MLP neurons of a small language model. Each row is named by its layer, matrix (gate and up: input weights) and neuron, and shows model dimensions 128-255. Each number is 128 + 32 x the weight over its row's rms, rounded and kept within 0 to 255. Numbers have three digits each. A neuron's up and down rows have the sign that makes its largest values positive.
A block is one neuron, or neurons of one layer that tend to fire together. Before each block is what it responds to, as a language model described it from the Wikipedia text at the highest values.

Responds to: Mostly "as" introducing a role or capacity, e.g. served as president, as a Democrat, Madhu as Keshavan; also "as well as", with weak scattered prepositions.
L4.gate414:087122148220119123146078126157100111100201166081102127121093150119145133161122098159137124129073137174125117152125162115193159085103169146120111118151181114114094109126150161176133146118122097175160108121167125155135159138076164140143184090129133120077127156123143120156112118119127156085078131198131145136133199160136115112085115103139177135113132130110094180091077119128102122102115
L4.up414:132137144126088134172094132142109087063077166129135132134108058079079100085176167194205151081070206139109120182137156119116129139135182119133100114124138172158129103113128155128146101111158147085174128092191125105175105148100120108155137031120111126110080129112147132050141079159162131105114095103102138116157179137093121155119107171134151124211149163155194130138136129131139108115141
L4.gate422:113101164175128074113155085149150121221183102140102149148134128218143114153158114157155109063109105118149067066135114124139145167087123102159096170123132084157110082088138155106133063116143144116121156151142125084110121099133141129156137138157165137150088150160087134121127150154174128125090150094106178133093152047155158175129173165110165110139128154120136193105034136093105095111062
L4.up422:131139131149137089184088070157110094225144110140116158109107134180088073095144121182115102118119091129116111078142113104130142140117115103146156182165100101176115113091098114122124105131119114142131119172168162084093176131141150159138124156137151181115103199143135100129098092117139171122117127115055119193140081135125151147126148156155164185135159143072197133136110175088102080070134
L4.gate596:105121105122115138139153119145112058101113227105117119155083051136106152159113112097087147162166081080142134066094128147131129054162082151124130145112036170153096103154092134111142164119104129086148167111158112152126130164121147100134177129150125149117149177173089124076147152122175126137139114169144116134165133131107137153101180152132136090105115109109152186151080115154169116172158
L4.up596:144098144173119135078154162171131153172095138182204128094129121144143116137074115131093108150168103169124117103117157143072112123127158138092079099146108142110053161166160161162125167161140127106141201113133081089147108155129181107113093122160099127114090141146152104157163189104114092069101147157124165170135090085178084103102147129115138096119128100160064134116101131178105138079147
L4.gate879:128118146181122108080142119108101147136105161098125136087081088128138148116143095119118108111082158110145150105088155083068162135130170143138088121126123154115150127095142155151117089141136113100145198094143131139158171161135161084143108136148124097130069123065075070179089160084065137123163147098087091131148136118203120136166191185111143083145182139177108134175104127138119108078166
L4.up879:212152146105122122115134161092106125152151098103170107111128131171139098169131101113096161156123189165210130116128146107153129154108102096115129080137075156134059079063139156129132138150103152130154169165127125122138140138130082121133110151110105122201113188059136100156088106081114179141161168096132127163116074156154151164159113192070078131128112164122092137108140127128083126179127

Responds to: Words just before a job title or role for a person, such as as, of, former, new, district, appointed, e.g. "stepped down as CEO".
L6.gate187:122151145120164157066166168106117167069136124100102105134156149160158150131127146131104190134111082157123158086110099158094160106070133139128108135121131129162192163144135101151139035121117165160128122163158119138160205142109121129120194144119157107083146168154172078139122157171135101111086065104153098138128184078176113112148145135101178072142172155172153186124139123172131141198087
L6.up187:094115143159116163092182124080108139121133145149081119138146178155168130143144051145112165129109108166146140133109115122128162176157174148077095199122131150106142125184074152171129045170144145143162174122167128176137112134105128145113156152160151131118083115119157100097128156215110152137094112134124123104105139172156090128155145085111141149108137137187115136137063190100120138184130

Responds to: The last word piece of an abstract or event noun, often one built from a verb and followed by of or in, such as complet-ion, down-fall, lock-down.
L5.gate93:137110123150138173126124110145088141196128096135103160111132093155131160159158117155094146107114165146135102145198141138235115109129119127113179157172110107113075115166104142120123148153125075159111148119155149158182105135112129092215160090134101072162117131130093136120127117139096112106091116204148106164124148118072204160203119111113136105125101109107156121141113184112204153135112
L5.up93:129175169108086101085072134194101119116154081164163061146125151132128117095098127142138179153134190133123140113138145115209138091091120116108167118092171109068060129104113167116152142145127100114116124143104126114118098104152088151144119071168109101158089080138139156142196107064137179134109092143194136136107153164134097117147116152160133093125094144144116159098134141153111116160133
L5.gate108:137091098124148096154165149111092106097132046191103145080119161147117152155105107154054128055106159104102152097147123095217159108075113106106127167088100114129148131114099139130150077153097120148140156127142108138080167117112117134172121138125077117177107110134148098154108092209123141109152122127165084127186108106117183098180135129125146155123158100161118200174146138194170111150145
L5.up108:139133100138095100074130160113138093141089111190129153189110104095124124101100129099101141106148164090094153110074150080147086144148113136113159136168161137095163106179158149163144161121071132061124120157071160115135089065108105064176148069088043114145113138161113132129106101183137133122113138058161132148158163139100134119144152140134177075159136112121164143190116175185137090180188
L5.gate204:105116128112130113102081172161084123116146104155105082127204071051107127130104097162140123134166137135122119088169156126152139114117144165079129098112155172069126144143105139121095124145061108116090183131078088114214161156127107123170162085045089132157110157175063072117131134175181085117145152080142083145131139143190172114180145093077114096102159137133075150125108120143099100120105
L5.up204:053070075127115090140123053150125107152085135158137164168131145101126095138103135160111132103151145135123143148155172139148109180140112190141141160101157110127163095128117120115125175146090078168137117164187057093142135169119134053103095173120079139131122092072115103147088136137180087101128120076117180209171121130102157108122082094142065090169117093132164104048166149139081134090109
L5.gate325:131130120102185106138087220195148130140141146076073126108149056151109118083183136137103135120159181163095125126201098093088156102195155158090127081116152131136147091173159145081147113172155090153120154171075152136081120098146111131148152107167101116182183107083106117141146135089071121172116098134184190156126122122174125152150153166122098135097183137098077137134076184139130184143129
L5.up325:072098139176175138122125210176125086131152098141127158114068134103118121143133138084076117127118075145149194121099110130133133160083174115136104158149166117147118096153158124171135090171148186131141173168047092096116132112122109127177140172190093109199123164102087103135103112157106202163113157166127163152156150094125150159160163161119135203192128092144067120111129104204110124138139
L5.gate329:112133081147132116131129126138121139068154151142104127090098085132134136161082106125111108089101167160138110154128138092051144118115132114117110099118145113054117132107083117101091129130161074140139144168170097176162119074191104167118164090132113111133138156143202105082086110097100103082057111151158147084109135120173130123145216187119127138173154155143095149176121170133090116126078
L5.up329:112191078113139122150129132109160123040165139107142161111113116110126114085092140138119133127084202157155095166122133083068137068053159100144131118128126141072117104110058053072176138163126090144109151196105083172145147099206121124141134111113092143126135109163127152160137142080110109092139099186214122103151156153155126129098114199138081134159199163132100135145170211132070125114093
L5.gate396:135056149139152096141116155124128139137129136153086095057141136171096080129133137117108126116170118133175195142100108123105170165081162133154126086205113145112085098101153120106098142199122153158119120181139106128080135146168146142126165175107141135128095218141116116099114089077111132182149108090141199106110101176138155134151151142129082154156154140112126086073121081128130177162121
L5.up396:153100065189171126133143163173111143041158155125087125067141121128117092190134113116126103156141115146109147144100120177109102129160127121165134131154123059171149130108060144103116132133135176146184129124109104128080123095130080125132109114110122095052169121074107062098113205110088109116084083107156104131145197166098135081118131120138057147147176146125093110108105109159123170125184
L5.gate460:112057139121128111094107107118115182120109135144130121112129139118130189154139133114079169164126110075156089166095123063106135148174147088097070096198078167073212153081127162138164082171120135118143130114114180047135130149184170034132095154125116090103112125104205113093113155145135143181126197106102121102104123108152125115107074165117048118077169160104108110149097124128147117172130
L5.up460:198145100162204138149106096225138103168134066137103130147121107099118108084169106097061138120162126111131167111122104151141138179128058159143149141140122116103140163126140112121170131116150111126123194129066114156131080139164057154198089161137111115129103111126065146073130169084102047131155142140110145059176114186110131120123130136115157123145148057137122164097137132168179137174119
L5.gate503:060202102120160077161089109181140161142129161145110106140112146132173099103110146123101172098171182133087063118158147176153093080085107083135162127160125129105112150204110079128127121165137135167142166179090177114134123151134073174122147075150052105123074145173128185097162165126117121161093126130111143129167086106123191096103159114120167112163189126142115170152111182179136097139156
L5.up503:170158087063159129148142077193126159126180152091115132043128119165110078171084121130150167131078123085190128205101121122092106091119148114144091126073185120107146148153104099136166152133099146145117172139127149147099179149179095084102101140154143129097121154153186121153114245135114116181109084070122194177111157137149106161109146126087127056124113122090082127156137193132119166182133
L5.gate525:092136160138167144113062168145093102155137116183141120150136144140153098143072139143171116143106151149116132140071103141146100116133179160145107117119139131094119168095180103121148161135143133095109142096133106134165231121106093135131106169171081204134083152087142107137092097103115108156089103067138112091109128117113177140168189141153101138178150109131104138128143140139126125110108
L5.up525:120161183099150121101110164122105151073097097168096124166108095127131108146107145048150100116190153056099093101081103089128187113125129181129128125152137195109103055112094135103137115137147123180088087146158095126124110164085149128137123088161040164128139125066105169165111074149145169145105105150133135109106089087120094182112109168116144070192149086179134109090117136124184096140145
L5.gate558:127087124117183130126168136120032090081134157136141101130116096151110160069127079119121138124157113131143163127162092120142138160123140131125141107164099161144155113158140191111140089096129131048129178191116110108161152118136121106175228156188114165131142115118128082109089199112142070093112101118092163139124101103136163161127125157124167169069025093134158112137085114162135135095109
L5.up558:112145156077213138143085147114156057117128168116158161154118116195100106139131168173127158105094193186091137156072213140106168084125173106124082106112137106088099128150134079127182061153207167024183187120063130154145085170094123115118128093105121126189115166127091123126095159158136111175141189206126137145173150143111144127126113172095131123107106097100155126113101150133094111062140
L5.gate579:104192084162183067151205167173168158114088146153082101149119133200120098118066140145120122135183087111139102155156100096077188159191132124078089172134127116114118122158189085161153165082131084118135148176115139161152135160129147108156093112172144166152153177082145128131118139126166090178067101172156144086099120134155194147107147214125105120193134117186147123119105092154135110110082
L5.up579:201115056170104102156121151160117115099133131145058157127095086194079145154110128095188104107087127063088098177147140166128125121148128103146152083125139123080121095116039168155153154131075177094147195133135185115123163169146136106131130066144131112047102073147134087152165141124090115112110154122118190167082088160158173123187133122113114109127146170144136120140086120115141108096164
L5.gate775:159147164178130143132119092124209134133153147161093137139081120119125166159094157124112123081120132085094139158172153113122141146166133098083095114113158073134131132130150145122130092126106111175173177142134152096146176102167141112134148107188122121195120131148103170110084167189114129105083102175074124117099135109120189140145088185137188101045187171141085126130098153137145136113122
L5.up775:096126140099113121137103121106115139132131097157137108188138102145120118114112078110089108093178129114127196110141138125118141097095165166104106111038123119120136134115095070121162174092069158112092172157112104146103125079095124153117117102062125120199118107128137110081108122096157099110144122079079161111127190145121182043114098130130085119035151156039121157143139117153133119147134
L5.gate813:150174132112102154068113136140104137090182111126135096152144147151176104080060131111079061172115117071169182130122144151120181118115152125166156145209177182113116096116149130101144108096105122125126143168155142130086154144107109127040197168128126143181100173181067091109119094135139100152141139116133141154105210096153130085171142139091111099098132134152061194128093130137156125124127
L5.up813:151110084114167098116114142098125093095182122159071101162125130122104129070166132159106071154139113136166188087133076165187171132199123139153150153125079155144055153111148123139107121101119137070208145142102107159150099053115136159150115137145112161091207171162165127080133131128076118098116100122128159149122078103146106189167177170123140123166132098111149123122104097111163166071113
L5.gate825:172109100161134079123185174143134182191171098107093138094152144117131103116121114069156100078139118122140145129161144042103159118141139148154145188089097158114157137135131143111102152126087150150151124157114135124028151143209088039126073177100114157092067149179136155172152152116122167115111105104212081131144121122173193124134060123076105136152126127123138141125145114130103180162131
L5.up825:120189109118177061097176197138102065090165083140151176154109156069159081161098079104151164149139173127160177112109119129104103107118182145077134091090103118191109109106103064113066098146148137107133113132114144133132110124147175083120137114142135134148116142153100157149126107137152169125125104133106168158161158135176094109140097106129062103191107133092126129135188143130106140122099
L5.gate884:160123148156071118124126153147107139136098077115160088098185102084169134143143088167203158110132125052119161206132086175148106113164093136109112162118141122102086092148116091151138114180132102174178139097151133160118164138135135114128085111187139148162102167180161124147127159090115076134175089130081141129114162114123118089168159118107125100137143082132123124105197145147183147184119
L5.up884:135150107163196130136124130156176183073119101141123106100119094147089108149137161169108116152123163108154170117166084149145101139113100117096098107135120123172087165134100121181151143068147100148158142216183152181175157166174161107151142141169133162102081120161094160148097104116129103115078137168101127107103144093184128088150127193081161183132188154171130152110099111128134091111107
L5.gate956:192085103136144142123124172196091113150082086094102126160157092150083127117084126137100168146163115102128225152188136143146103170175082153139162155136064134102092126176192151174167113126088131043089100158137169134098103147155135112129097098136101120132149158158145128132156134126117072136148103160159110119139167152109119103161149109106171099162174073128180149090099200194161182116119
L5.up956:191162135128155114139107144155072098073121083079095175158163125165101111100117119119132109134113169125107057154171105131122169134167153044131140117153107141118132142065170122123142171142117133091186131089108141133123135102144093047159100107187115089181135155098108123113107132132121096126140149127133059086190176107128176112110131091106189143111117151100069137137104136087149194176057

Responds to: Words that introduce a person's role or status in biographies, mainly "as" after elected, served, or signed, plus became, named, declared.
L5.gate27:145114111152122124082082148110153194077115125142150065117088119099135128083140139090110144152107141112134111149107102100099129160135174139081118157126150130140024139126166133169096160189130168123168151188195119090159160187138146061061110201129153113144153143148141114120125173147179144127126154140045129058117134135192106134120093163125149107108174084134077173105107104130115152129146
L5.up27:127141103154123131132128079134099128152152110129111139114116070167091146106129062089096132118180160159133128096118134088078132139079112155076103118143087106143129127100145132165128078187155157105129158153156156079133140135126155214103101148083125069165102075132091087142160170146081138147065169088120161149065090088139139140155118123130128123117132132071157103099130148094138098100067
L5.gate43:141133160108143100149174054159102135126126139137152057099152065104189110070148166118081163100100130140145148118124138090110147138121193100063142136151088124163112135106096123091132110098105113130071159196110127089074195103108096156114110153123044164116152104083125120142095140109135145151088154161088162162134154129148116218121147211138081187101131110089071137122155140177103150102148
L5.up43:122087102125107130119159097144166198117120064185156149113110165084080080170110182127059091132136139133127125100128090122159148226111051079086102108195173115149175142092106105048092119108146117159133121183161126114151150148146157126140095103144131219076113205147150058145137117101134122112099161127118094157111133156133123143132065136128097139095117116138076128108162141129159110080144
L5.gate272:130126091126055185126121104109066118112093143063125150108143158127155156154123112128102110121116139128119107114070057189175159157093123091171100092102101106161134089127192133095103110104167093087127189136121107101107182156144157205139176114099147098150199144148131057138132109169204115065140127107178107123164124116182087114105141174068145110090115165110125095108166163127179152164143
L5.up272:183104136161097171140118095168100147124100202076148169126121107117173136118107094122137079118154118069107116116108155134137126051130068108171163088140156171080071108122115140087115184096124102129123092126178131082076157159129176137159142156148174180167182114137174119121169090155087188137202113097102134181162152079107114113138178160177131118150130135110082111171121148193101109202143
L5.gate457:053176129103158121139137130096124148161119152162132113107173117131144123065051178146123120117140127154141113112139120120088143088105185107088058156129133147152101123168130189171059093130100122161192159163145131139205202134065175116150206119185126126082131125113139104115121174076112122133123128146124155103125122116059139144150103187171128149169179132118134121129153167103150062145144
L5.up457:056154120167159104140151162070106103141103174130097150130156129094085105114101190133140076155136120169160116112111076135132086087112161137141104107160118158161153139125118140143115100107104142098177202155093153093121180205099155070143200103141182191117173137088144106159180185133165150149117153131123127118145092135083151124140154130177125183180184178070092131172138146156144093125113
L5.gate479:189109117136176146101095083120104120094146114100099202108130173132091115098117177126142097141096108148119084136101069178162084147102115074104134166131158149160104171104132079156135071134112140065129123123132076156128133114185126138115137150122135113126112127183107086129131126127176093110072116109222169068136127126119154124138191174156062066101097087116113172097067128156068166164097
L5.up479:108183197103123086116113110108129173171125104106112140100159143179093076167094086111105151142094139126116108095141152117184196056088109167150103138109150089152093067159172116096102144141130149142150120075094165124132163139127198161144133119124156072138086124079196124144175153124187134135097116150148116057176135133156107145151143118114161192141149085126110168150155157064144132096049
L5.gate604:121164104173141105097071121113077131205115069152128122162099086120141150124100091128135163139157111096093130099112164163135139129124112125196144075109148158109157121083143133165113100179152109082150175125127135136161128172113174211103086137170126136139153168096086098119134093096129139145148143109140054153096149100179129155094176226137183135191149105131132092160136177103132082142133
L5.up604:141128146135134080087193117107131187154123127119127090124131157113158086156150108073104131156110098122152084151178115114152126142101129155174128076130146120143077174193146149070162125102098153157163141116117143093137163193088131104137110072108194129095147147076107076136147100098120185141121119187110143089147098123166126134139145125108181201132191073156131139141148106126092029095159
L5.gate617:153158138135117128183124213148135152141156177093111095146085124090133158145180116132153083148141136096224125083133148150117093111033158061169127103095119141092080135101099179111146097084113138143166162081214141094142190143137123114074129109155132159145130146225081111113174109156150114132058132088118126117136065114154131149149138171113134139167138141164090131149106133179113171168090
L5.up617:170110141128208069114154103136141127071095142064083164156177167094087157131111130130124143135154085164138125081147172205144112166151136141106115136090126129171137157153136112101120118100106168127147093142115180120179167086129156164135072160089154171207107186161129122168166117073105148121072158139075110106128084097121133139088139124161186029152201167098090104114108165149142123155112
L5.gate632:151123131128100127140158199121120098123089109131166125133127146123118114125121129126123120104081152146147114136140154171149135111107111083156146132067109148110139125134166066100135130159154095100223171165193129140037154120132159120144042169141169118078138087167172083190094101117135141111145106078125148167133061136154115121120159137122106119124126118128087146100140178125171109105172
L5.up632:143098182095115132155162142202140144162090110091121122064143117187166167117106171142114127112134185146182146101050135134132119091167144154102103156144086148128105125121102100161228123118170157125147095116178108116091196135130151095093102124080187169158146109091129061124106150130207101133153132082121160118179117141154080098119128118128092117131105126143168135116119121141123104177164
L5.gate659:146119132069145085166130123040150084146156145128112120104176134159166164139136148109087120102127138116157131127198149137112113096062128203106087083107164112137072189164139122070137061105150162124113097208176151095135154183062106136099159180130150121121100208142148130106076132158144124109094093104150146144124171129194126107102137077096094095146150118181144121107100113129129121139080
L5.up659:080125090166088075163095162153107098176111131084122098107174180089123109161101132152135098098084162114136162148139104189098083146202112127084169106079144082154103101199148086154109094115134127202098119142159152200129104117082108117118127132145204149168102171113129090119097106107092145085139094186128150118077126116148151180116092089113116102150122124089158122120128130128102147108087
L5.gate666:102116216119090093125125105118154149145159192170118118123157151076126164122101118141106109116098130156119110092183102113146082133131123086140069170118159063109138149059153195138145100074109151105166143123185144160136108152116188181168134147186103104080084138109184088141147075147152139093040093116149157094149140092125114128178115128172156108157096117115125178139103106085110096164166
L5.up666:097096206115082087099162103139163140104131139127128145068187066136130184156064192173078084155130137130111140117134112128144092068113162122102087185162124117163155129145077107090170120126081115062156098174122134148134089098119159175082191150113129158152064216103224107145124109124076111114141132155129077112195110128129090184139138139115128090152045137100151211088159097125133137101103
L5.gate767:146207184126133121113148134151131157128098091062116112113108056174105145110087105130181129135051079119120100078155089101128140143129155133164135128144115157143133100132173132125140122086174154099094179073158131134153118149063198110118105169161151153184108115135151102113159129140126124153206118162096182117117085130143106091121130068117105098169182147115115162121109124164133111100108
L5.up767:139191179153157123145084174134126146096156171105150166129119114124096149104124177099147156166086133141147086113107141089130125065129101101129171119113060151152121107105197144055095142073153110150139128098157159129156121155104136131148083120152188175211180107149074100126080147154109154145145135146126142111138105137121095165103115098113143139140144104127155091082190142165167127184148
L5.gate814:152083170177185179170192139145123116108121163073136083102120112082165141160143162144133153071105149154137088122106124164174125086059149103163130160105105146125099096170100123153104134122105112092146163139160170069138171127102110147138058130152179150118107114224137059119095132116124125109138095070163135119140151080117108128153175119093149145151114103128092101126136109076077179092136
L5.up814:152096144093167147103157144055118182145183124093125132189085116118116150099104126130138115091120082088107074058120115109158136139127086085127135117179109152117096158122130078189118160108107135137110109102094174135088080156113118105134090109123158113166103127178150125068129136150169153167045169127173177096190099109190110084119136187049094112131120168157128102137119169144121129106123
L5.gate834:123077183147094112072088145163136121150106078073079124130128127144121121173137100131075154145139133153123166107182178117126105153125111197097093111165074158206103137147121062118221137111113170127125111150126106079077154160074169120102058111109140138091131141071182112177137069086125116105110122112141131178121083166146178129122138175128130137177137098082095152107148159130098197139082
L5.up834:131167176117103153132112069062090064117114110152102163129149095141092170116194162144172144161090047181111120119080118210122129055166158170154100173062136113130137132120135151137162160185043081118146124066114092061101140110123158132141116167134111119113148077142123139116110154113051087109161101149159130190126125152187136154105122112117116113149139117141127099076163193127151132142088
L5.gate917:064111093124106103172156125163149124144153116169130159129114083120099120191164109134112111145080191101121159109108140129149116156158127071131153133120114130092085111122106171113157126116161115088094114044175094122151095116132135119102078113171159125130086141155076082123127109187130092131086110127106130113125123105163125151138098121114162143137170121157103094121081111115118196118147
L5.up917:129190132171109133099145117156150140179158142124150040124152132068192100145115182139108130121160151107125085170075091202086125047091147174152128174124115156101141158149143132118098146184129100176145148158118077128110106142120144108159122214143110173124109122055139108149137159127163111129146135111103122078114116110170108110192162142086135142176131144127142108069130109093077142154143
L5.gate961:108155152132141124095078099097102087160097164113128126152118152131151102125146172199126067111165140136147129084071087140111120184137159088119140110137096153170159161097058090098136140181140107188104131163120118152134137148163128175139130196120150146124131182119137102105185192133063083079101110150121153084119098128189140074058116188142107130182162137125085099118090126159186156161153
L5.up961:111088111089109146168072116114132130069126181071136177095084096124131140174062129105171119085067147097126099123121127101170162132107075115109099099169114165120146116198063128097168098090131095164140058174138139121118117172105183159172120081155111124114155135157109120060102180155118096114116178084144140070173123110117119116134168116136153150166153115155094094130073170062127191114131
L5.gate1012:098135139118135083077064126074180133087104172128122092172126074132162173162119115129106138128084153179171135082123107140121170103160162135158150092138120211116117144107160135166147088122127159152165149103161132097150133097101108163147155157161178117069180150119114146165106121130153128075164131109157071105144115105174083098123116177175093129166130154141133150096057074201099140152200
L5.up1012:083117163098123085141106097150153107086114233091147072182092068143141173144129134116094096152139099167118117078149071207111194121100135110146146121128153147149174140094118168140151093118089200133166127096123150111118120121074116092079161128132215155117161118124119143153103138154115101139128159132115162109121135146184091158079130170179070147146134186079097108109148183138125121177159

Responds to: Final pieces of adjectives and participles placed just before a noun, often after "the/a", such as "-ed", "-ing", "-ous", as in upgraded version, upcoming exhibit, dangerous place.
L4.gate61:187148086100110158092138147194086058143137082073159122097064116129157089137116159119122093110130093102126166137109093105130179160123082128133109135090115097168114084168116115115087136095151087094138137177158128130112129163188126110155147115194141122154109162161161116169120140117150063087086139122177069132131099131106185162154165137154112156143117074089158088055143138125169145169159
L4.up61:171126155156159174084176130107142093134157092149099087093106160134139096105152127107148097080085173111089147123166139122119160120114076138158096149149136099145203152177210117160139149093131104151140104111135115170113134131110092135134088110119137078102143164144117208138135098125106077152119133132100148110114090153119165111082105100116107113149123126108104105099106109075109103120132
L4.gate85:189166116083141149061084198174129158103078095098096168132078141107103136173165151117081123107151111092125127146076123075117133138183152114110086113124111148065157135168134167142085133109099074157121118158128213133060101106155111078195095050101150079126134133137178125144176106156175109137117145062135097126097144121173161105095108113147054105127112072196129109113155210111118149126112
L4.up85:176126090198123118101070102194148150153124119143063131169130116127133133109149131122153127152131088152142135127129084092212140096146138188159106123122164130189141115082124155144140180074116142098224095086145175135124152115133157180054112164113150138150093137137160155121122085136129115140132080161132137179137152113161098111163135173144130186177179107096095126145098108109181099147203
L4.gate580:190129085129125102120151153109124116123078072158090135105131093108115111187104104205167091079140147135168151127099167129113111100128069125081116134130138110065139149151184145173141146123129146140156146110142149088170130128149122135158152087099116099112157134158175155095113124129048070128121132094171166111189112074170162136058114063131109101115144124144160117117127111168143086158164
L4.up580:111126137069084187088150133168142127145093148158128129070124142106068151197157202124137114081101112095163100152141133116175091169121171180102123136115152134134124073103061140092181126118130100130195153170103134117200174095101168110115176123058115119101111105126155198130113165095124170111141143101134133121083086165105161117153173160142097140165116107132076090086161072132119150112073
L4.gate860:118115142139114184100173147132117104112098091150109134106067176153156065143098159179122133186124084128123176126118167145153083159115121145110128141127121172133149156161149093170078160103121150115100128178109045105120197076194134185121107140168108107078128137170188129118106111120166075117096100099139089120160141122110155169102158104161108178134165134155092121160145132124104105111084
L4.up860:164157132083164124115164127100079129108156165138084178185084115086121158164088132174095090125174116119114122154179182134135172124121124131123081091123105017141091173145123155128168205144146161073120103099135014116096136141129092129098138155128146124061061107104079128136097122112111105090102160115170151127135111136119091082085201098105054054160127123127113069087136086113109136142136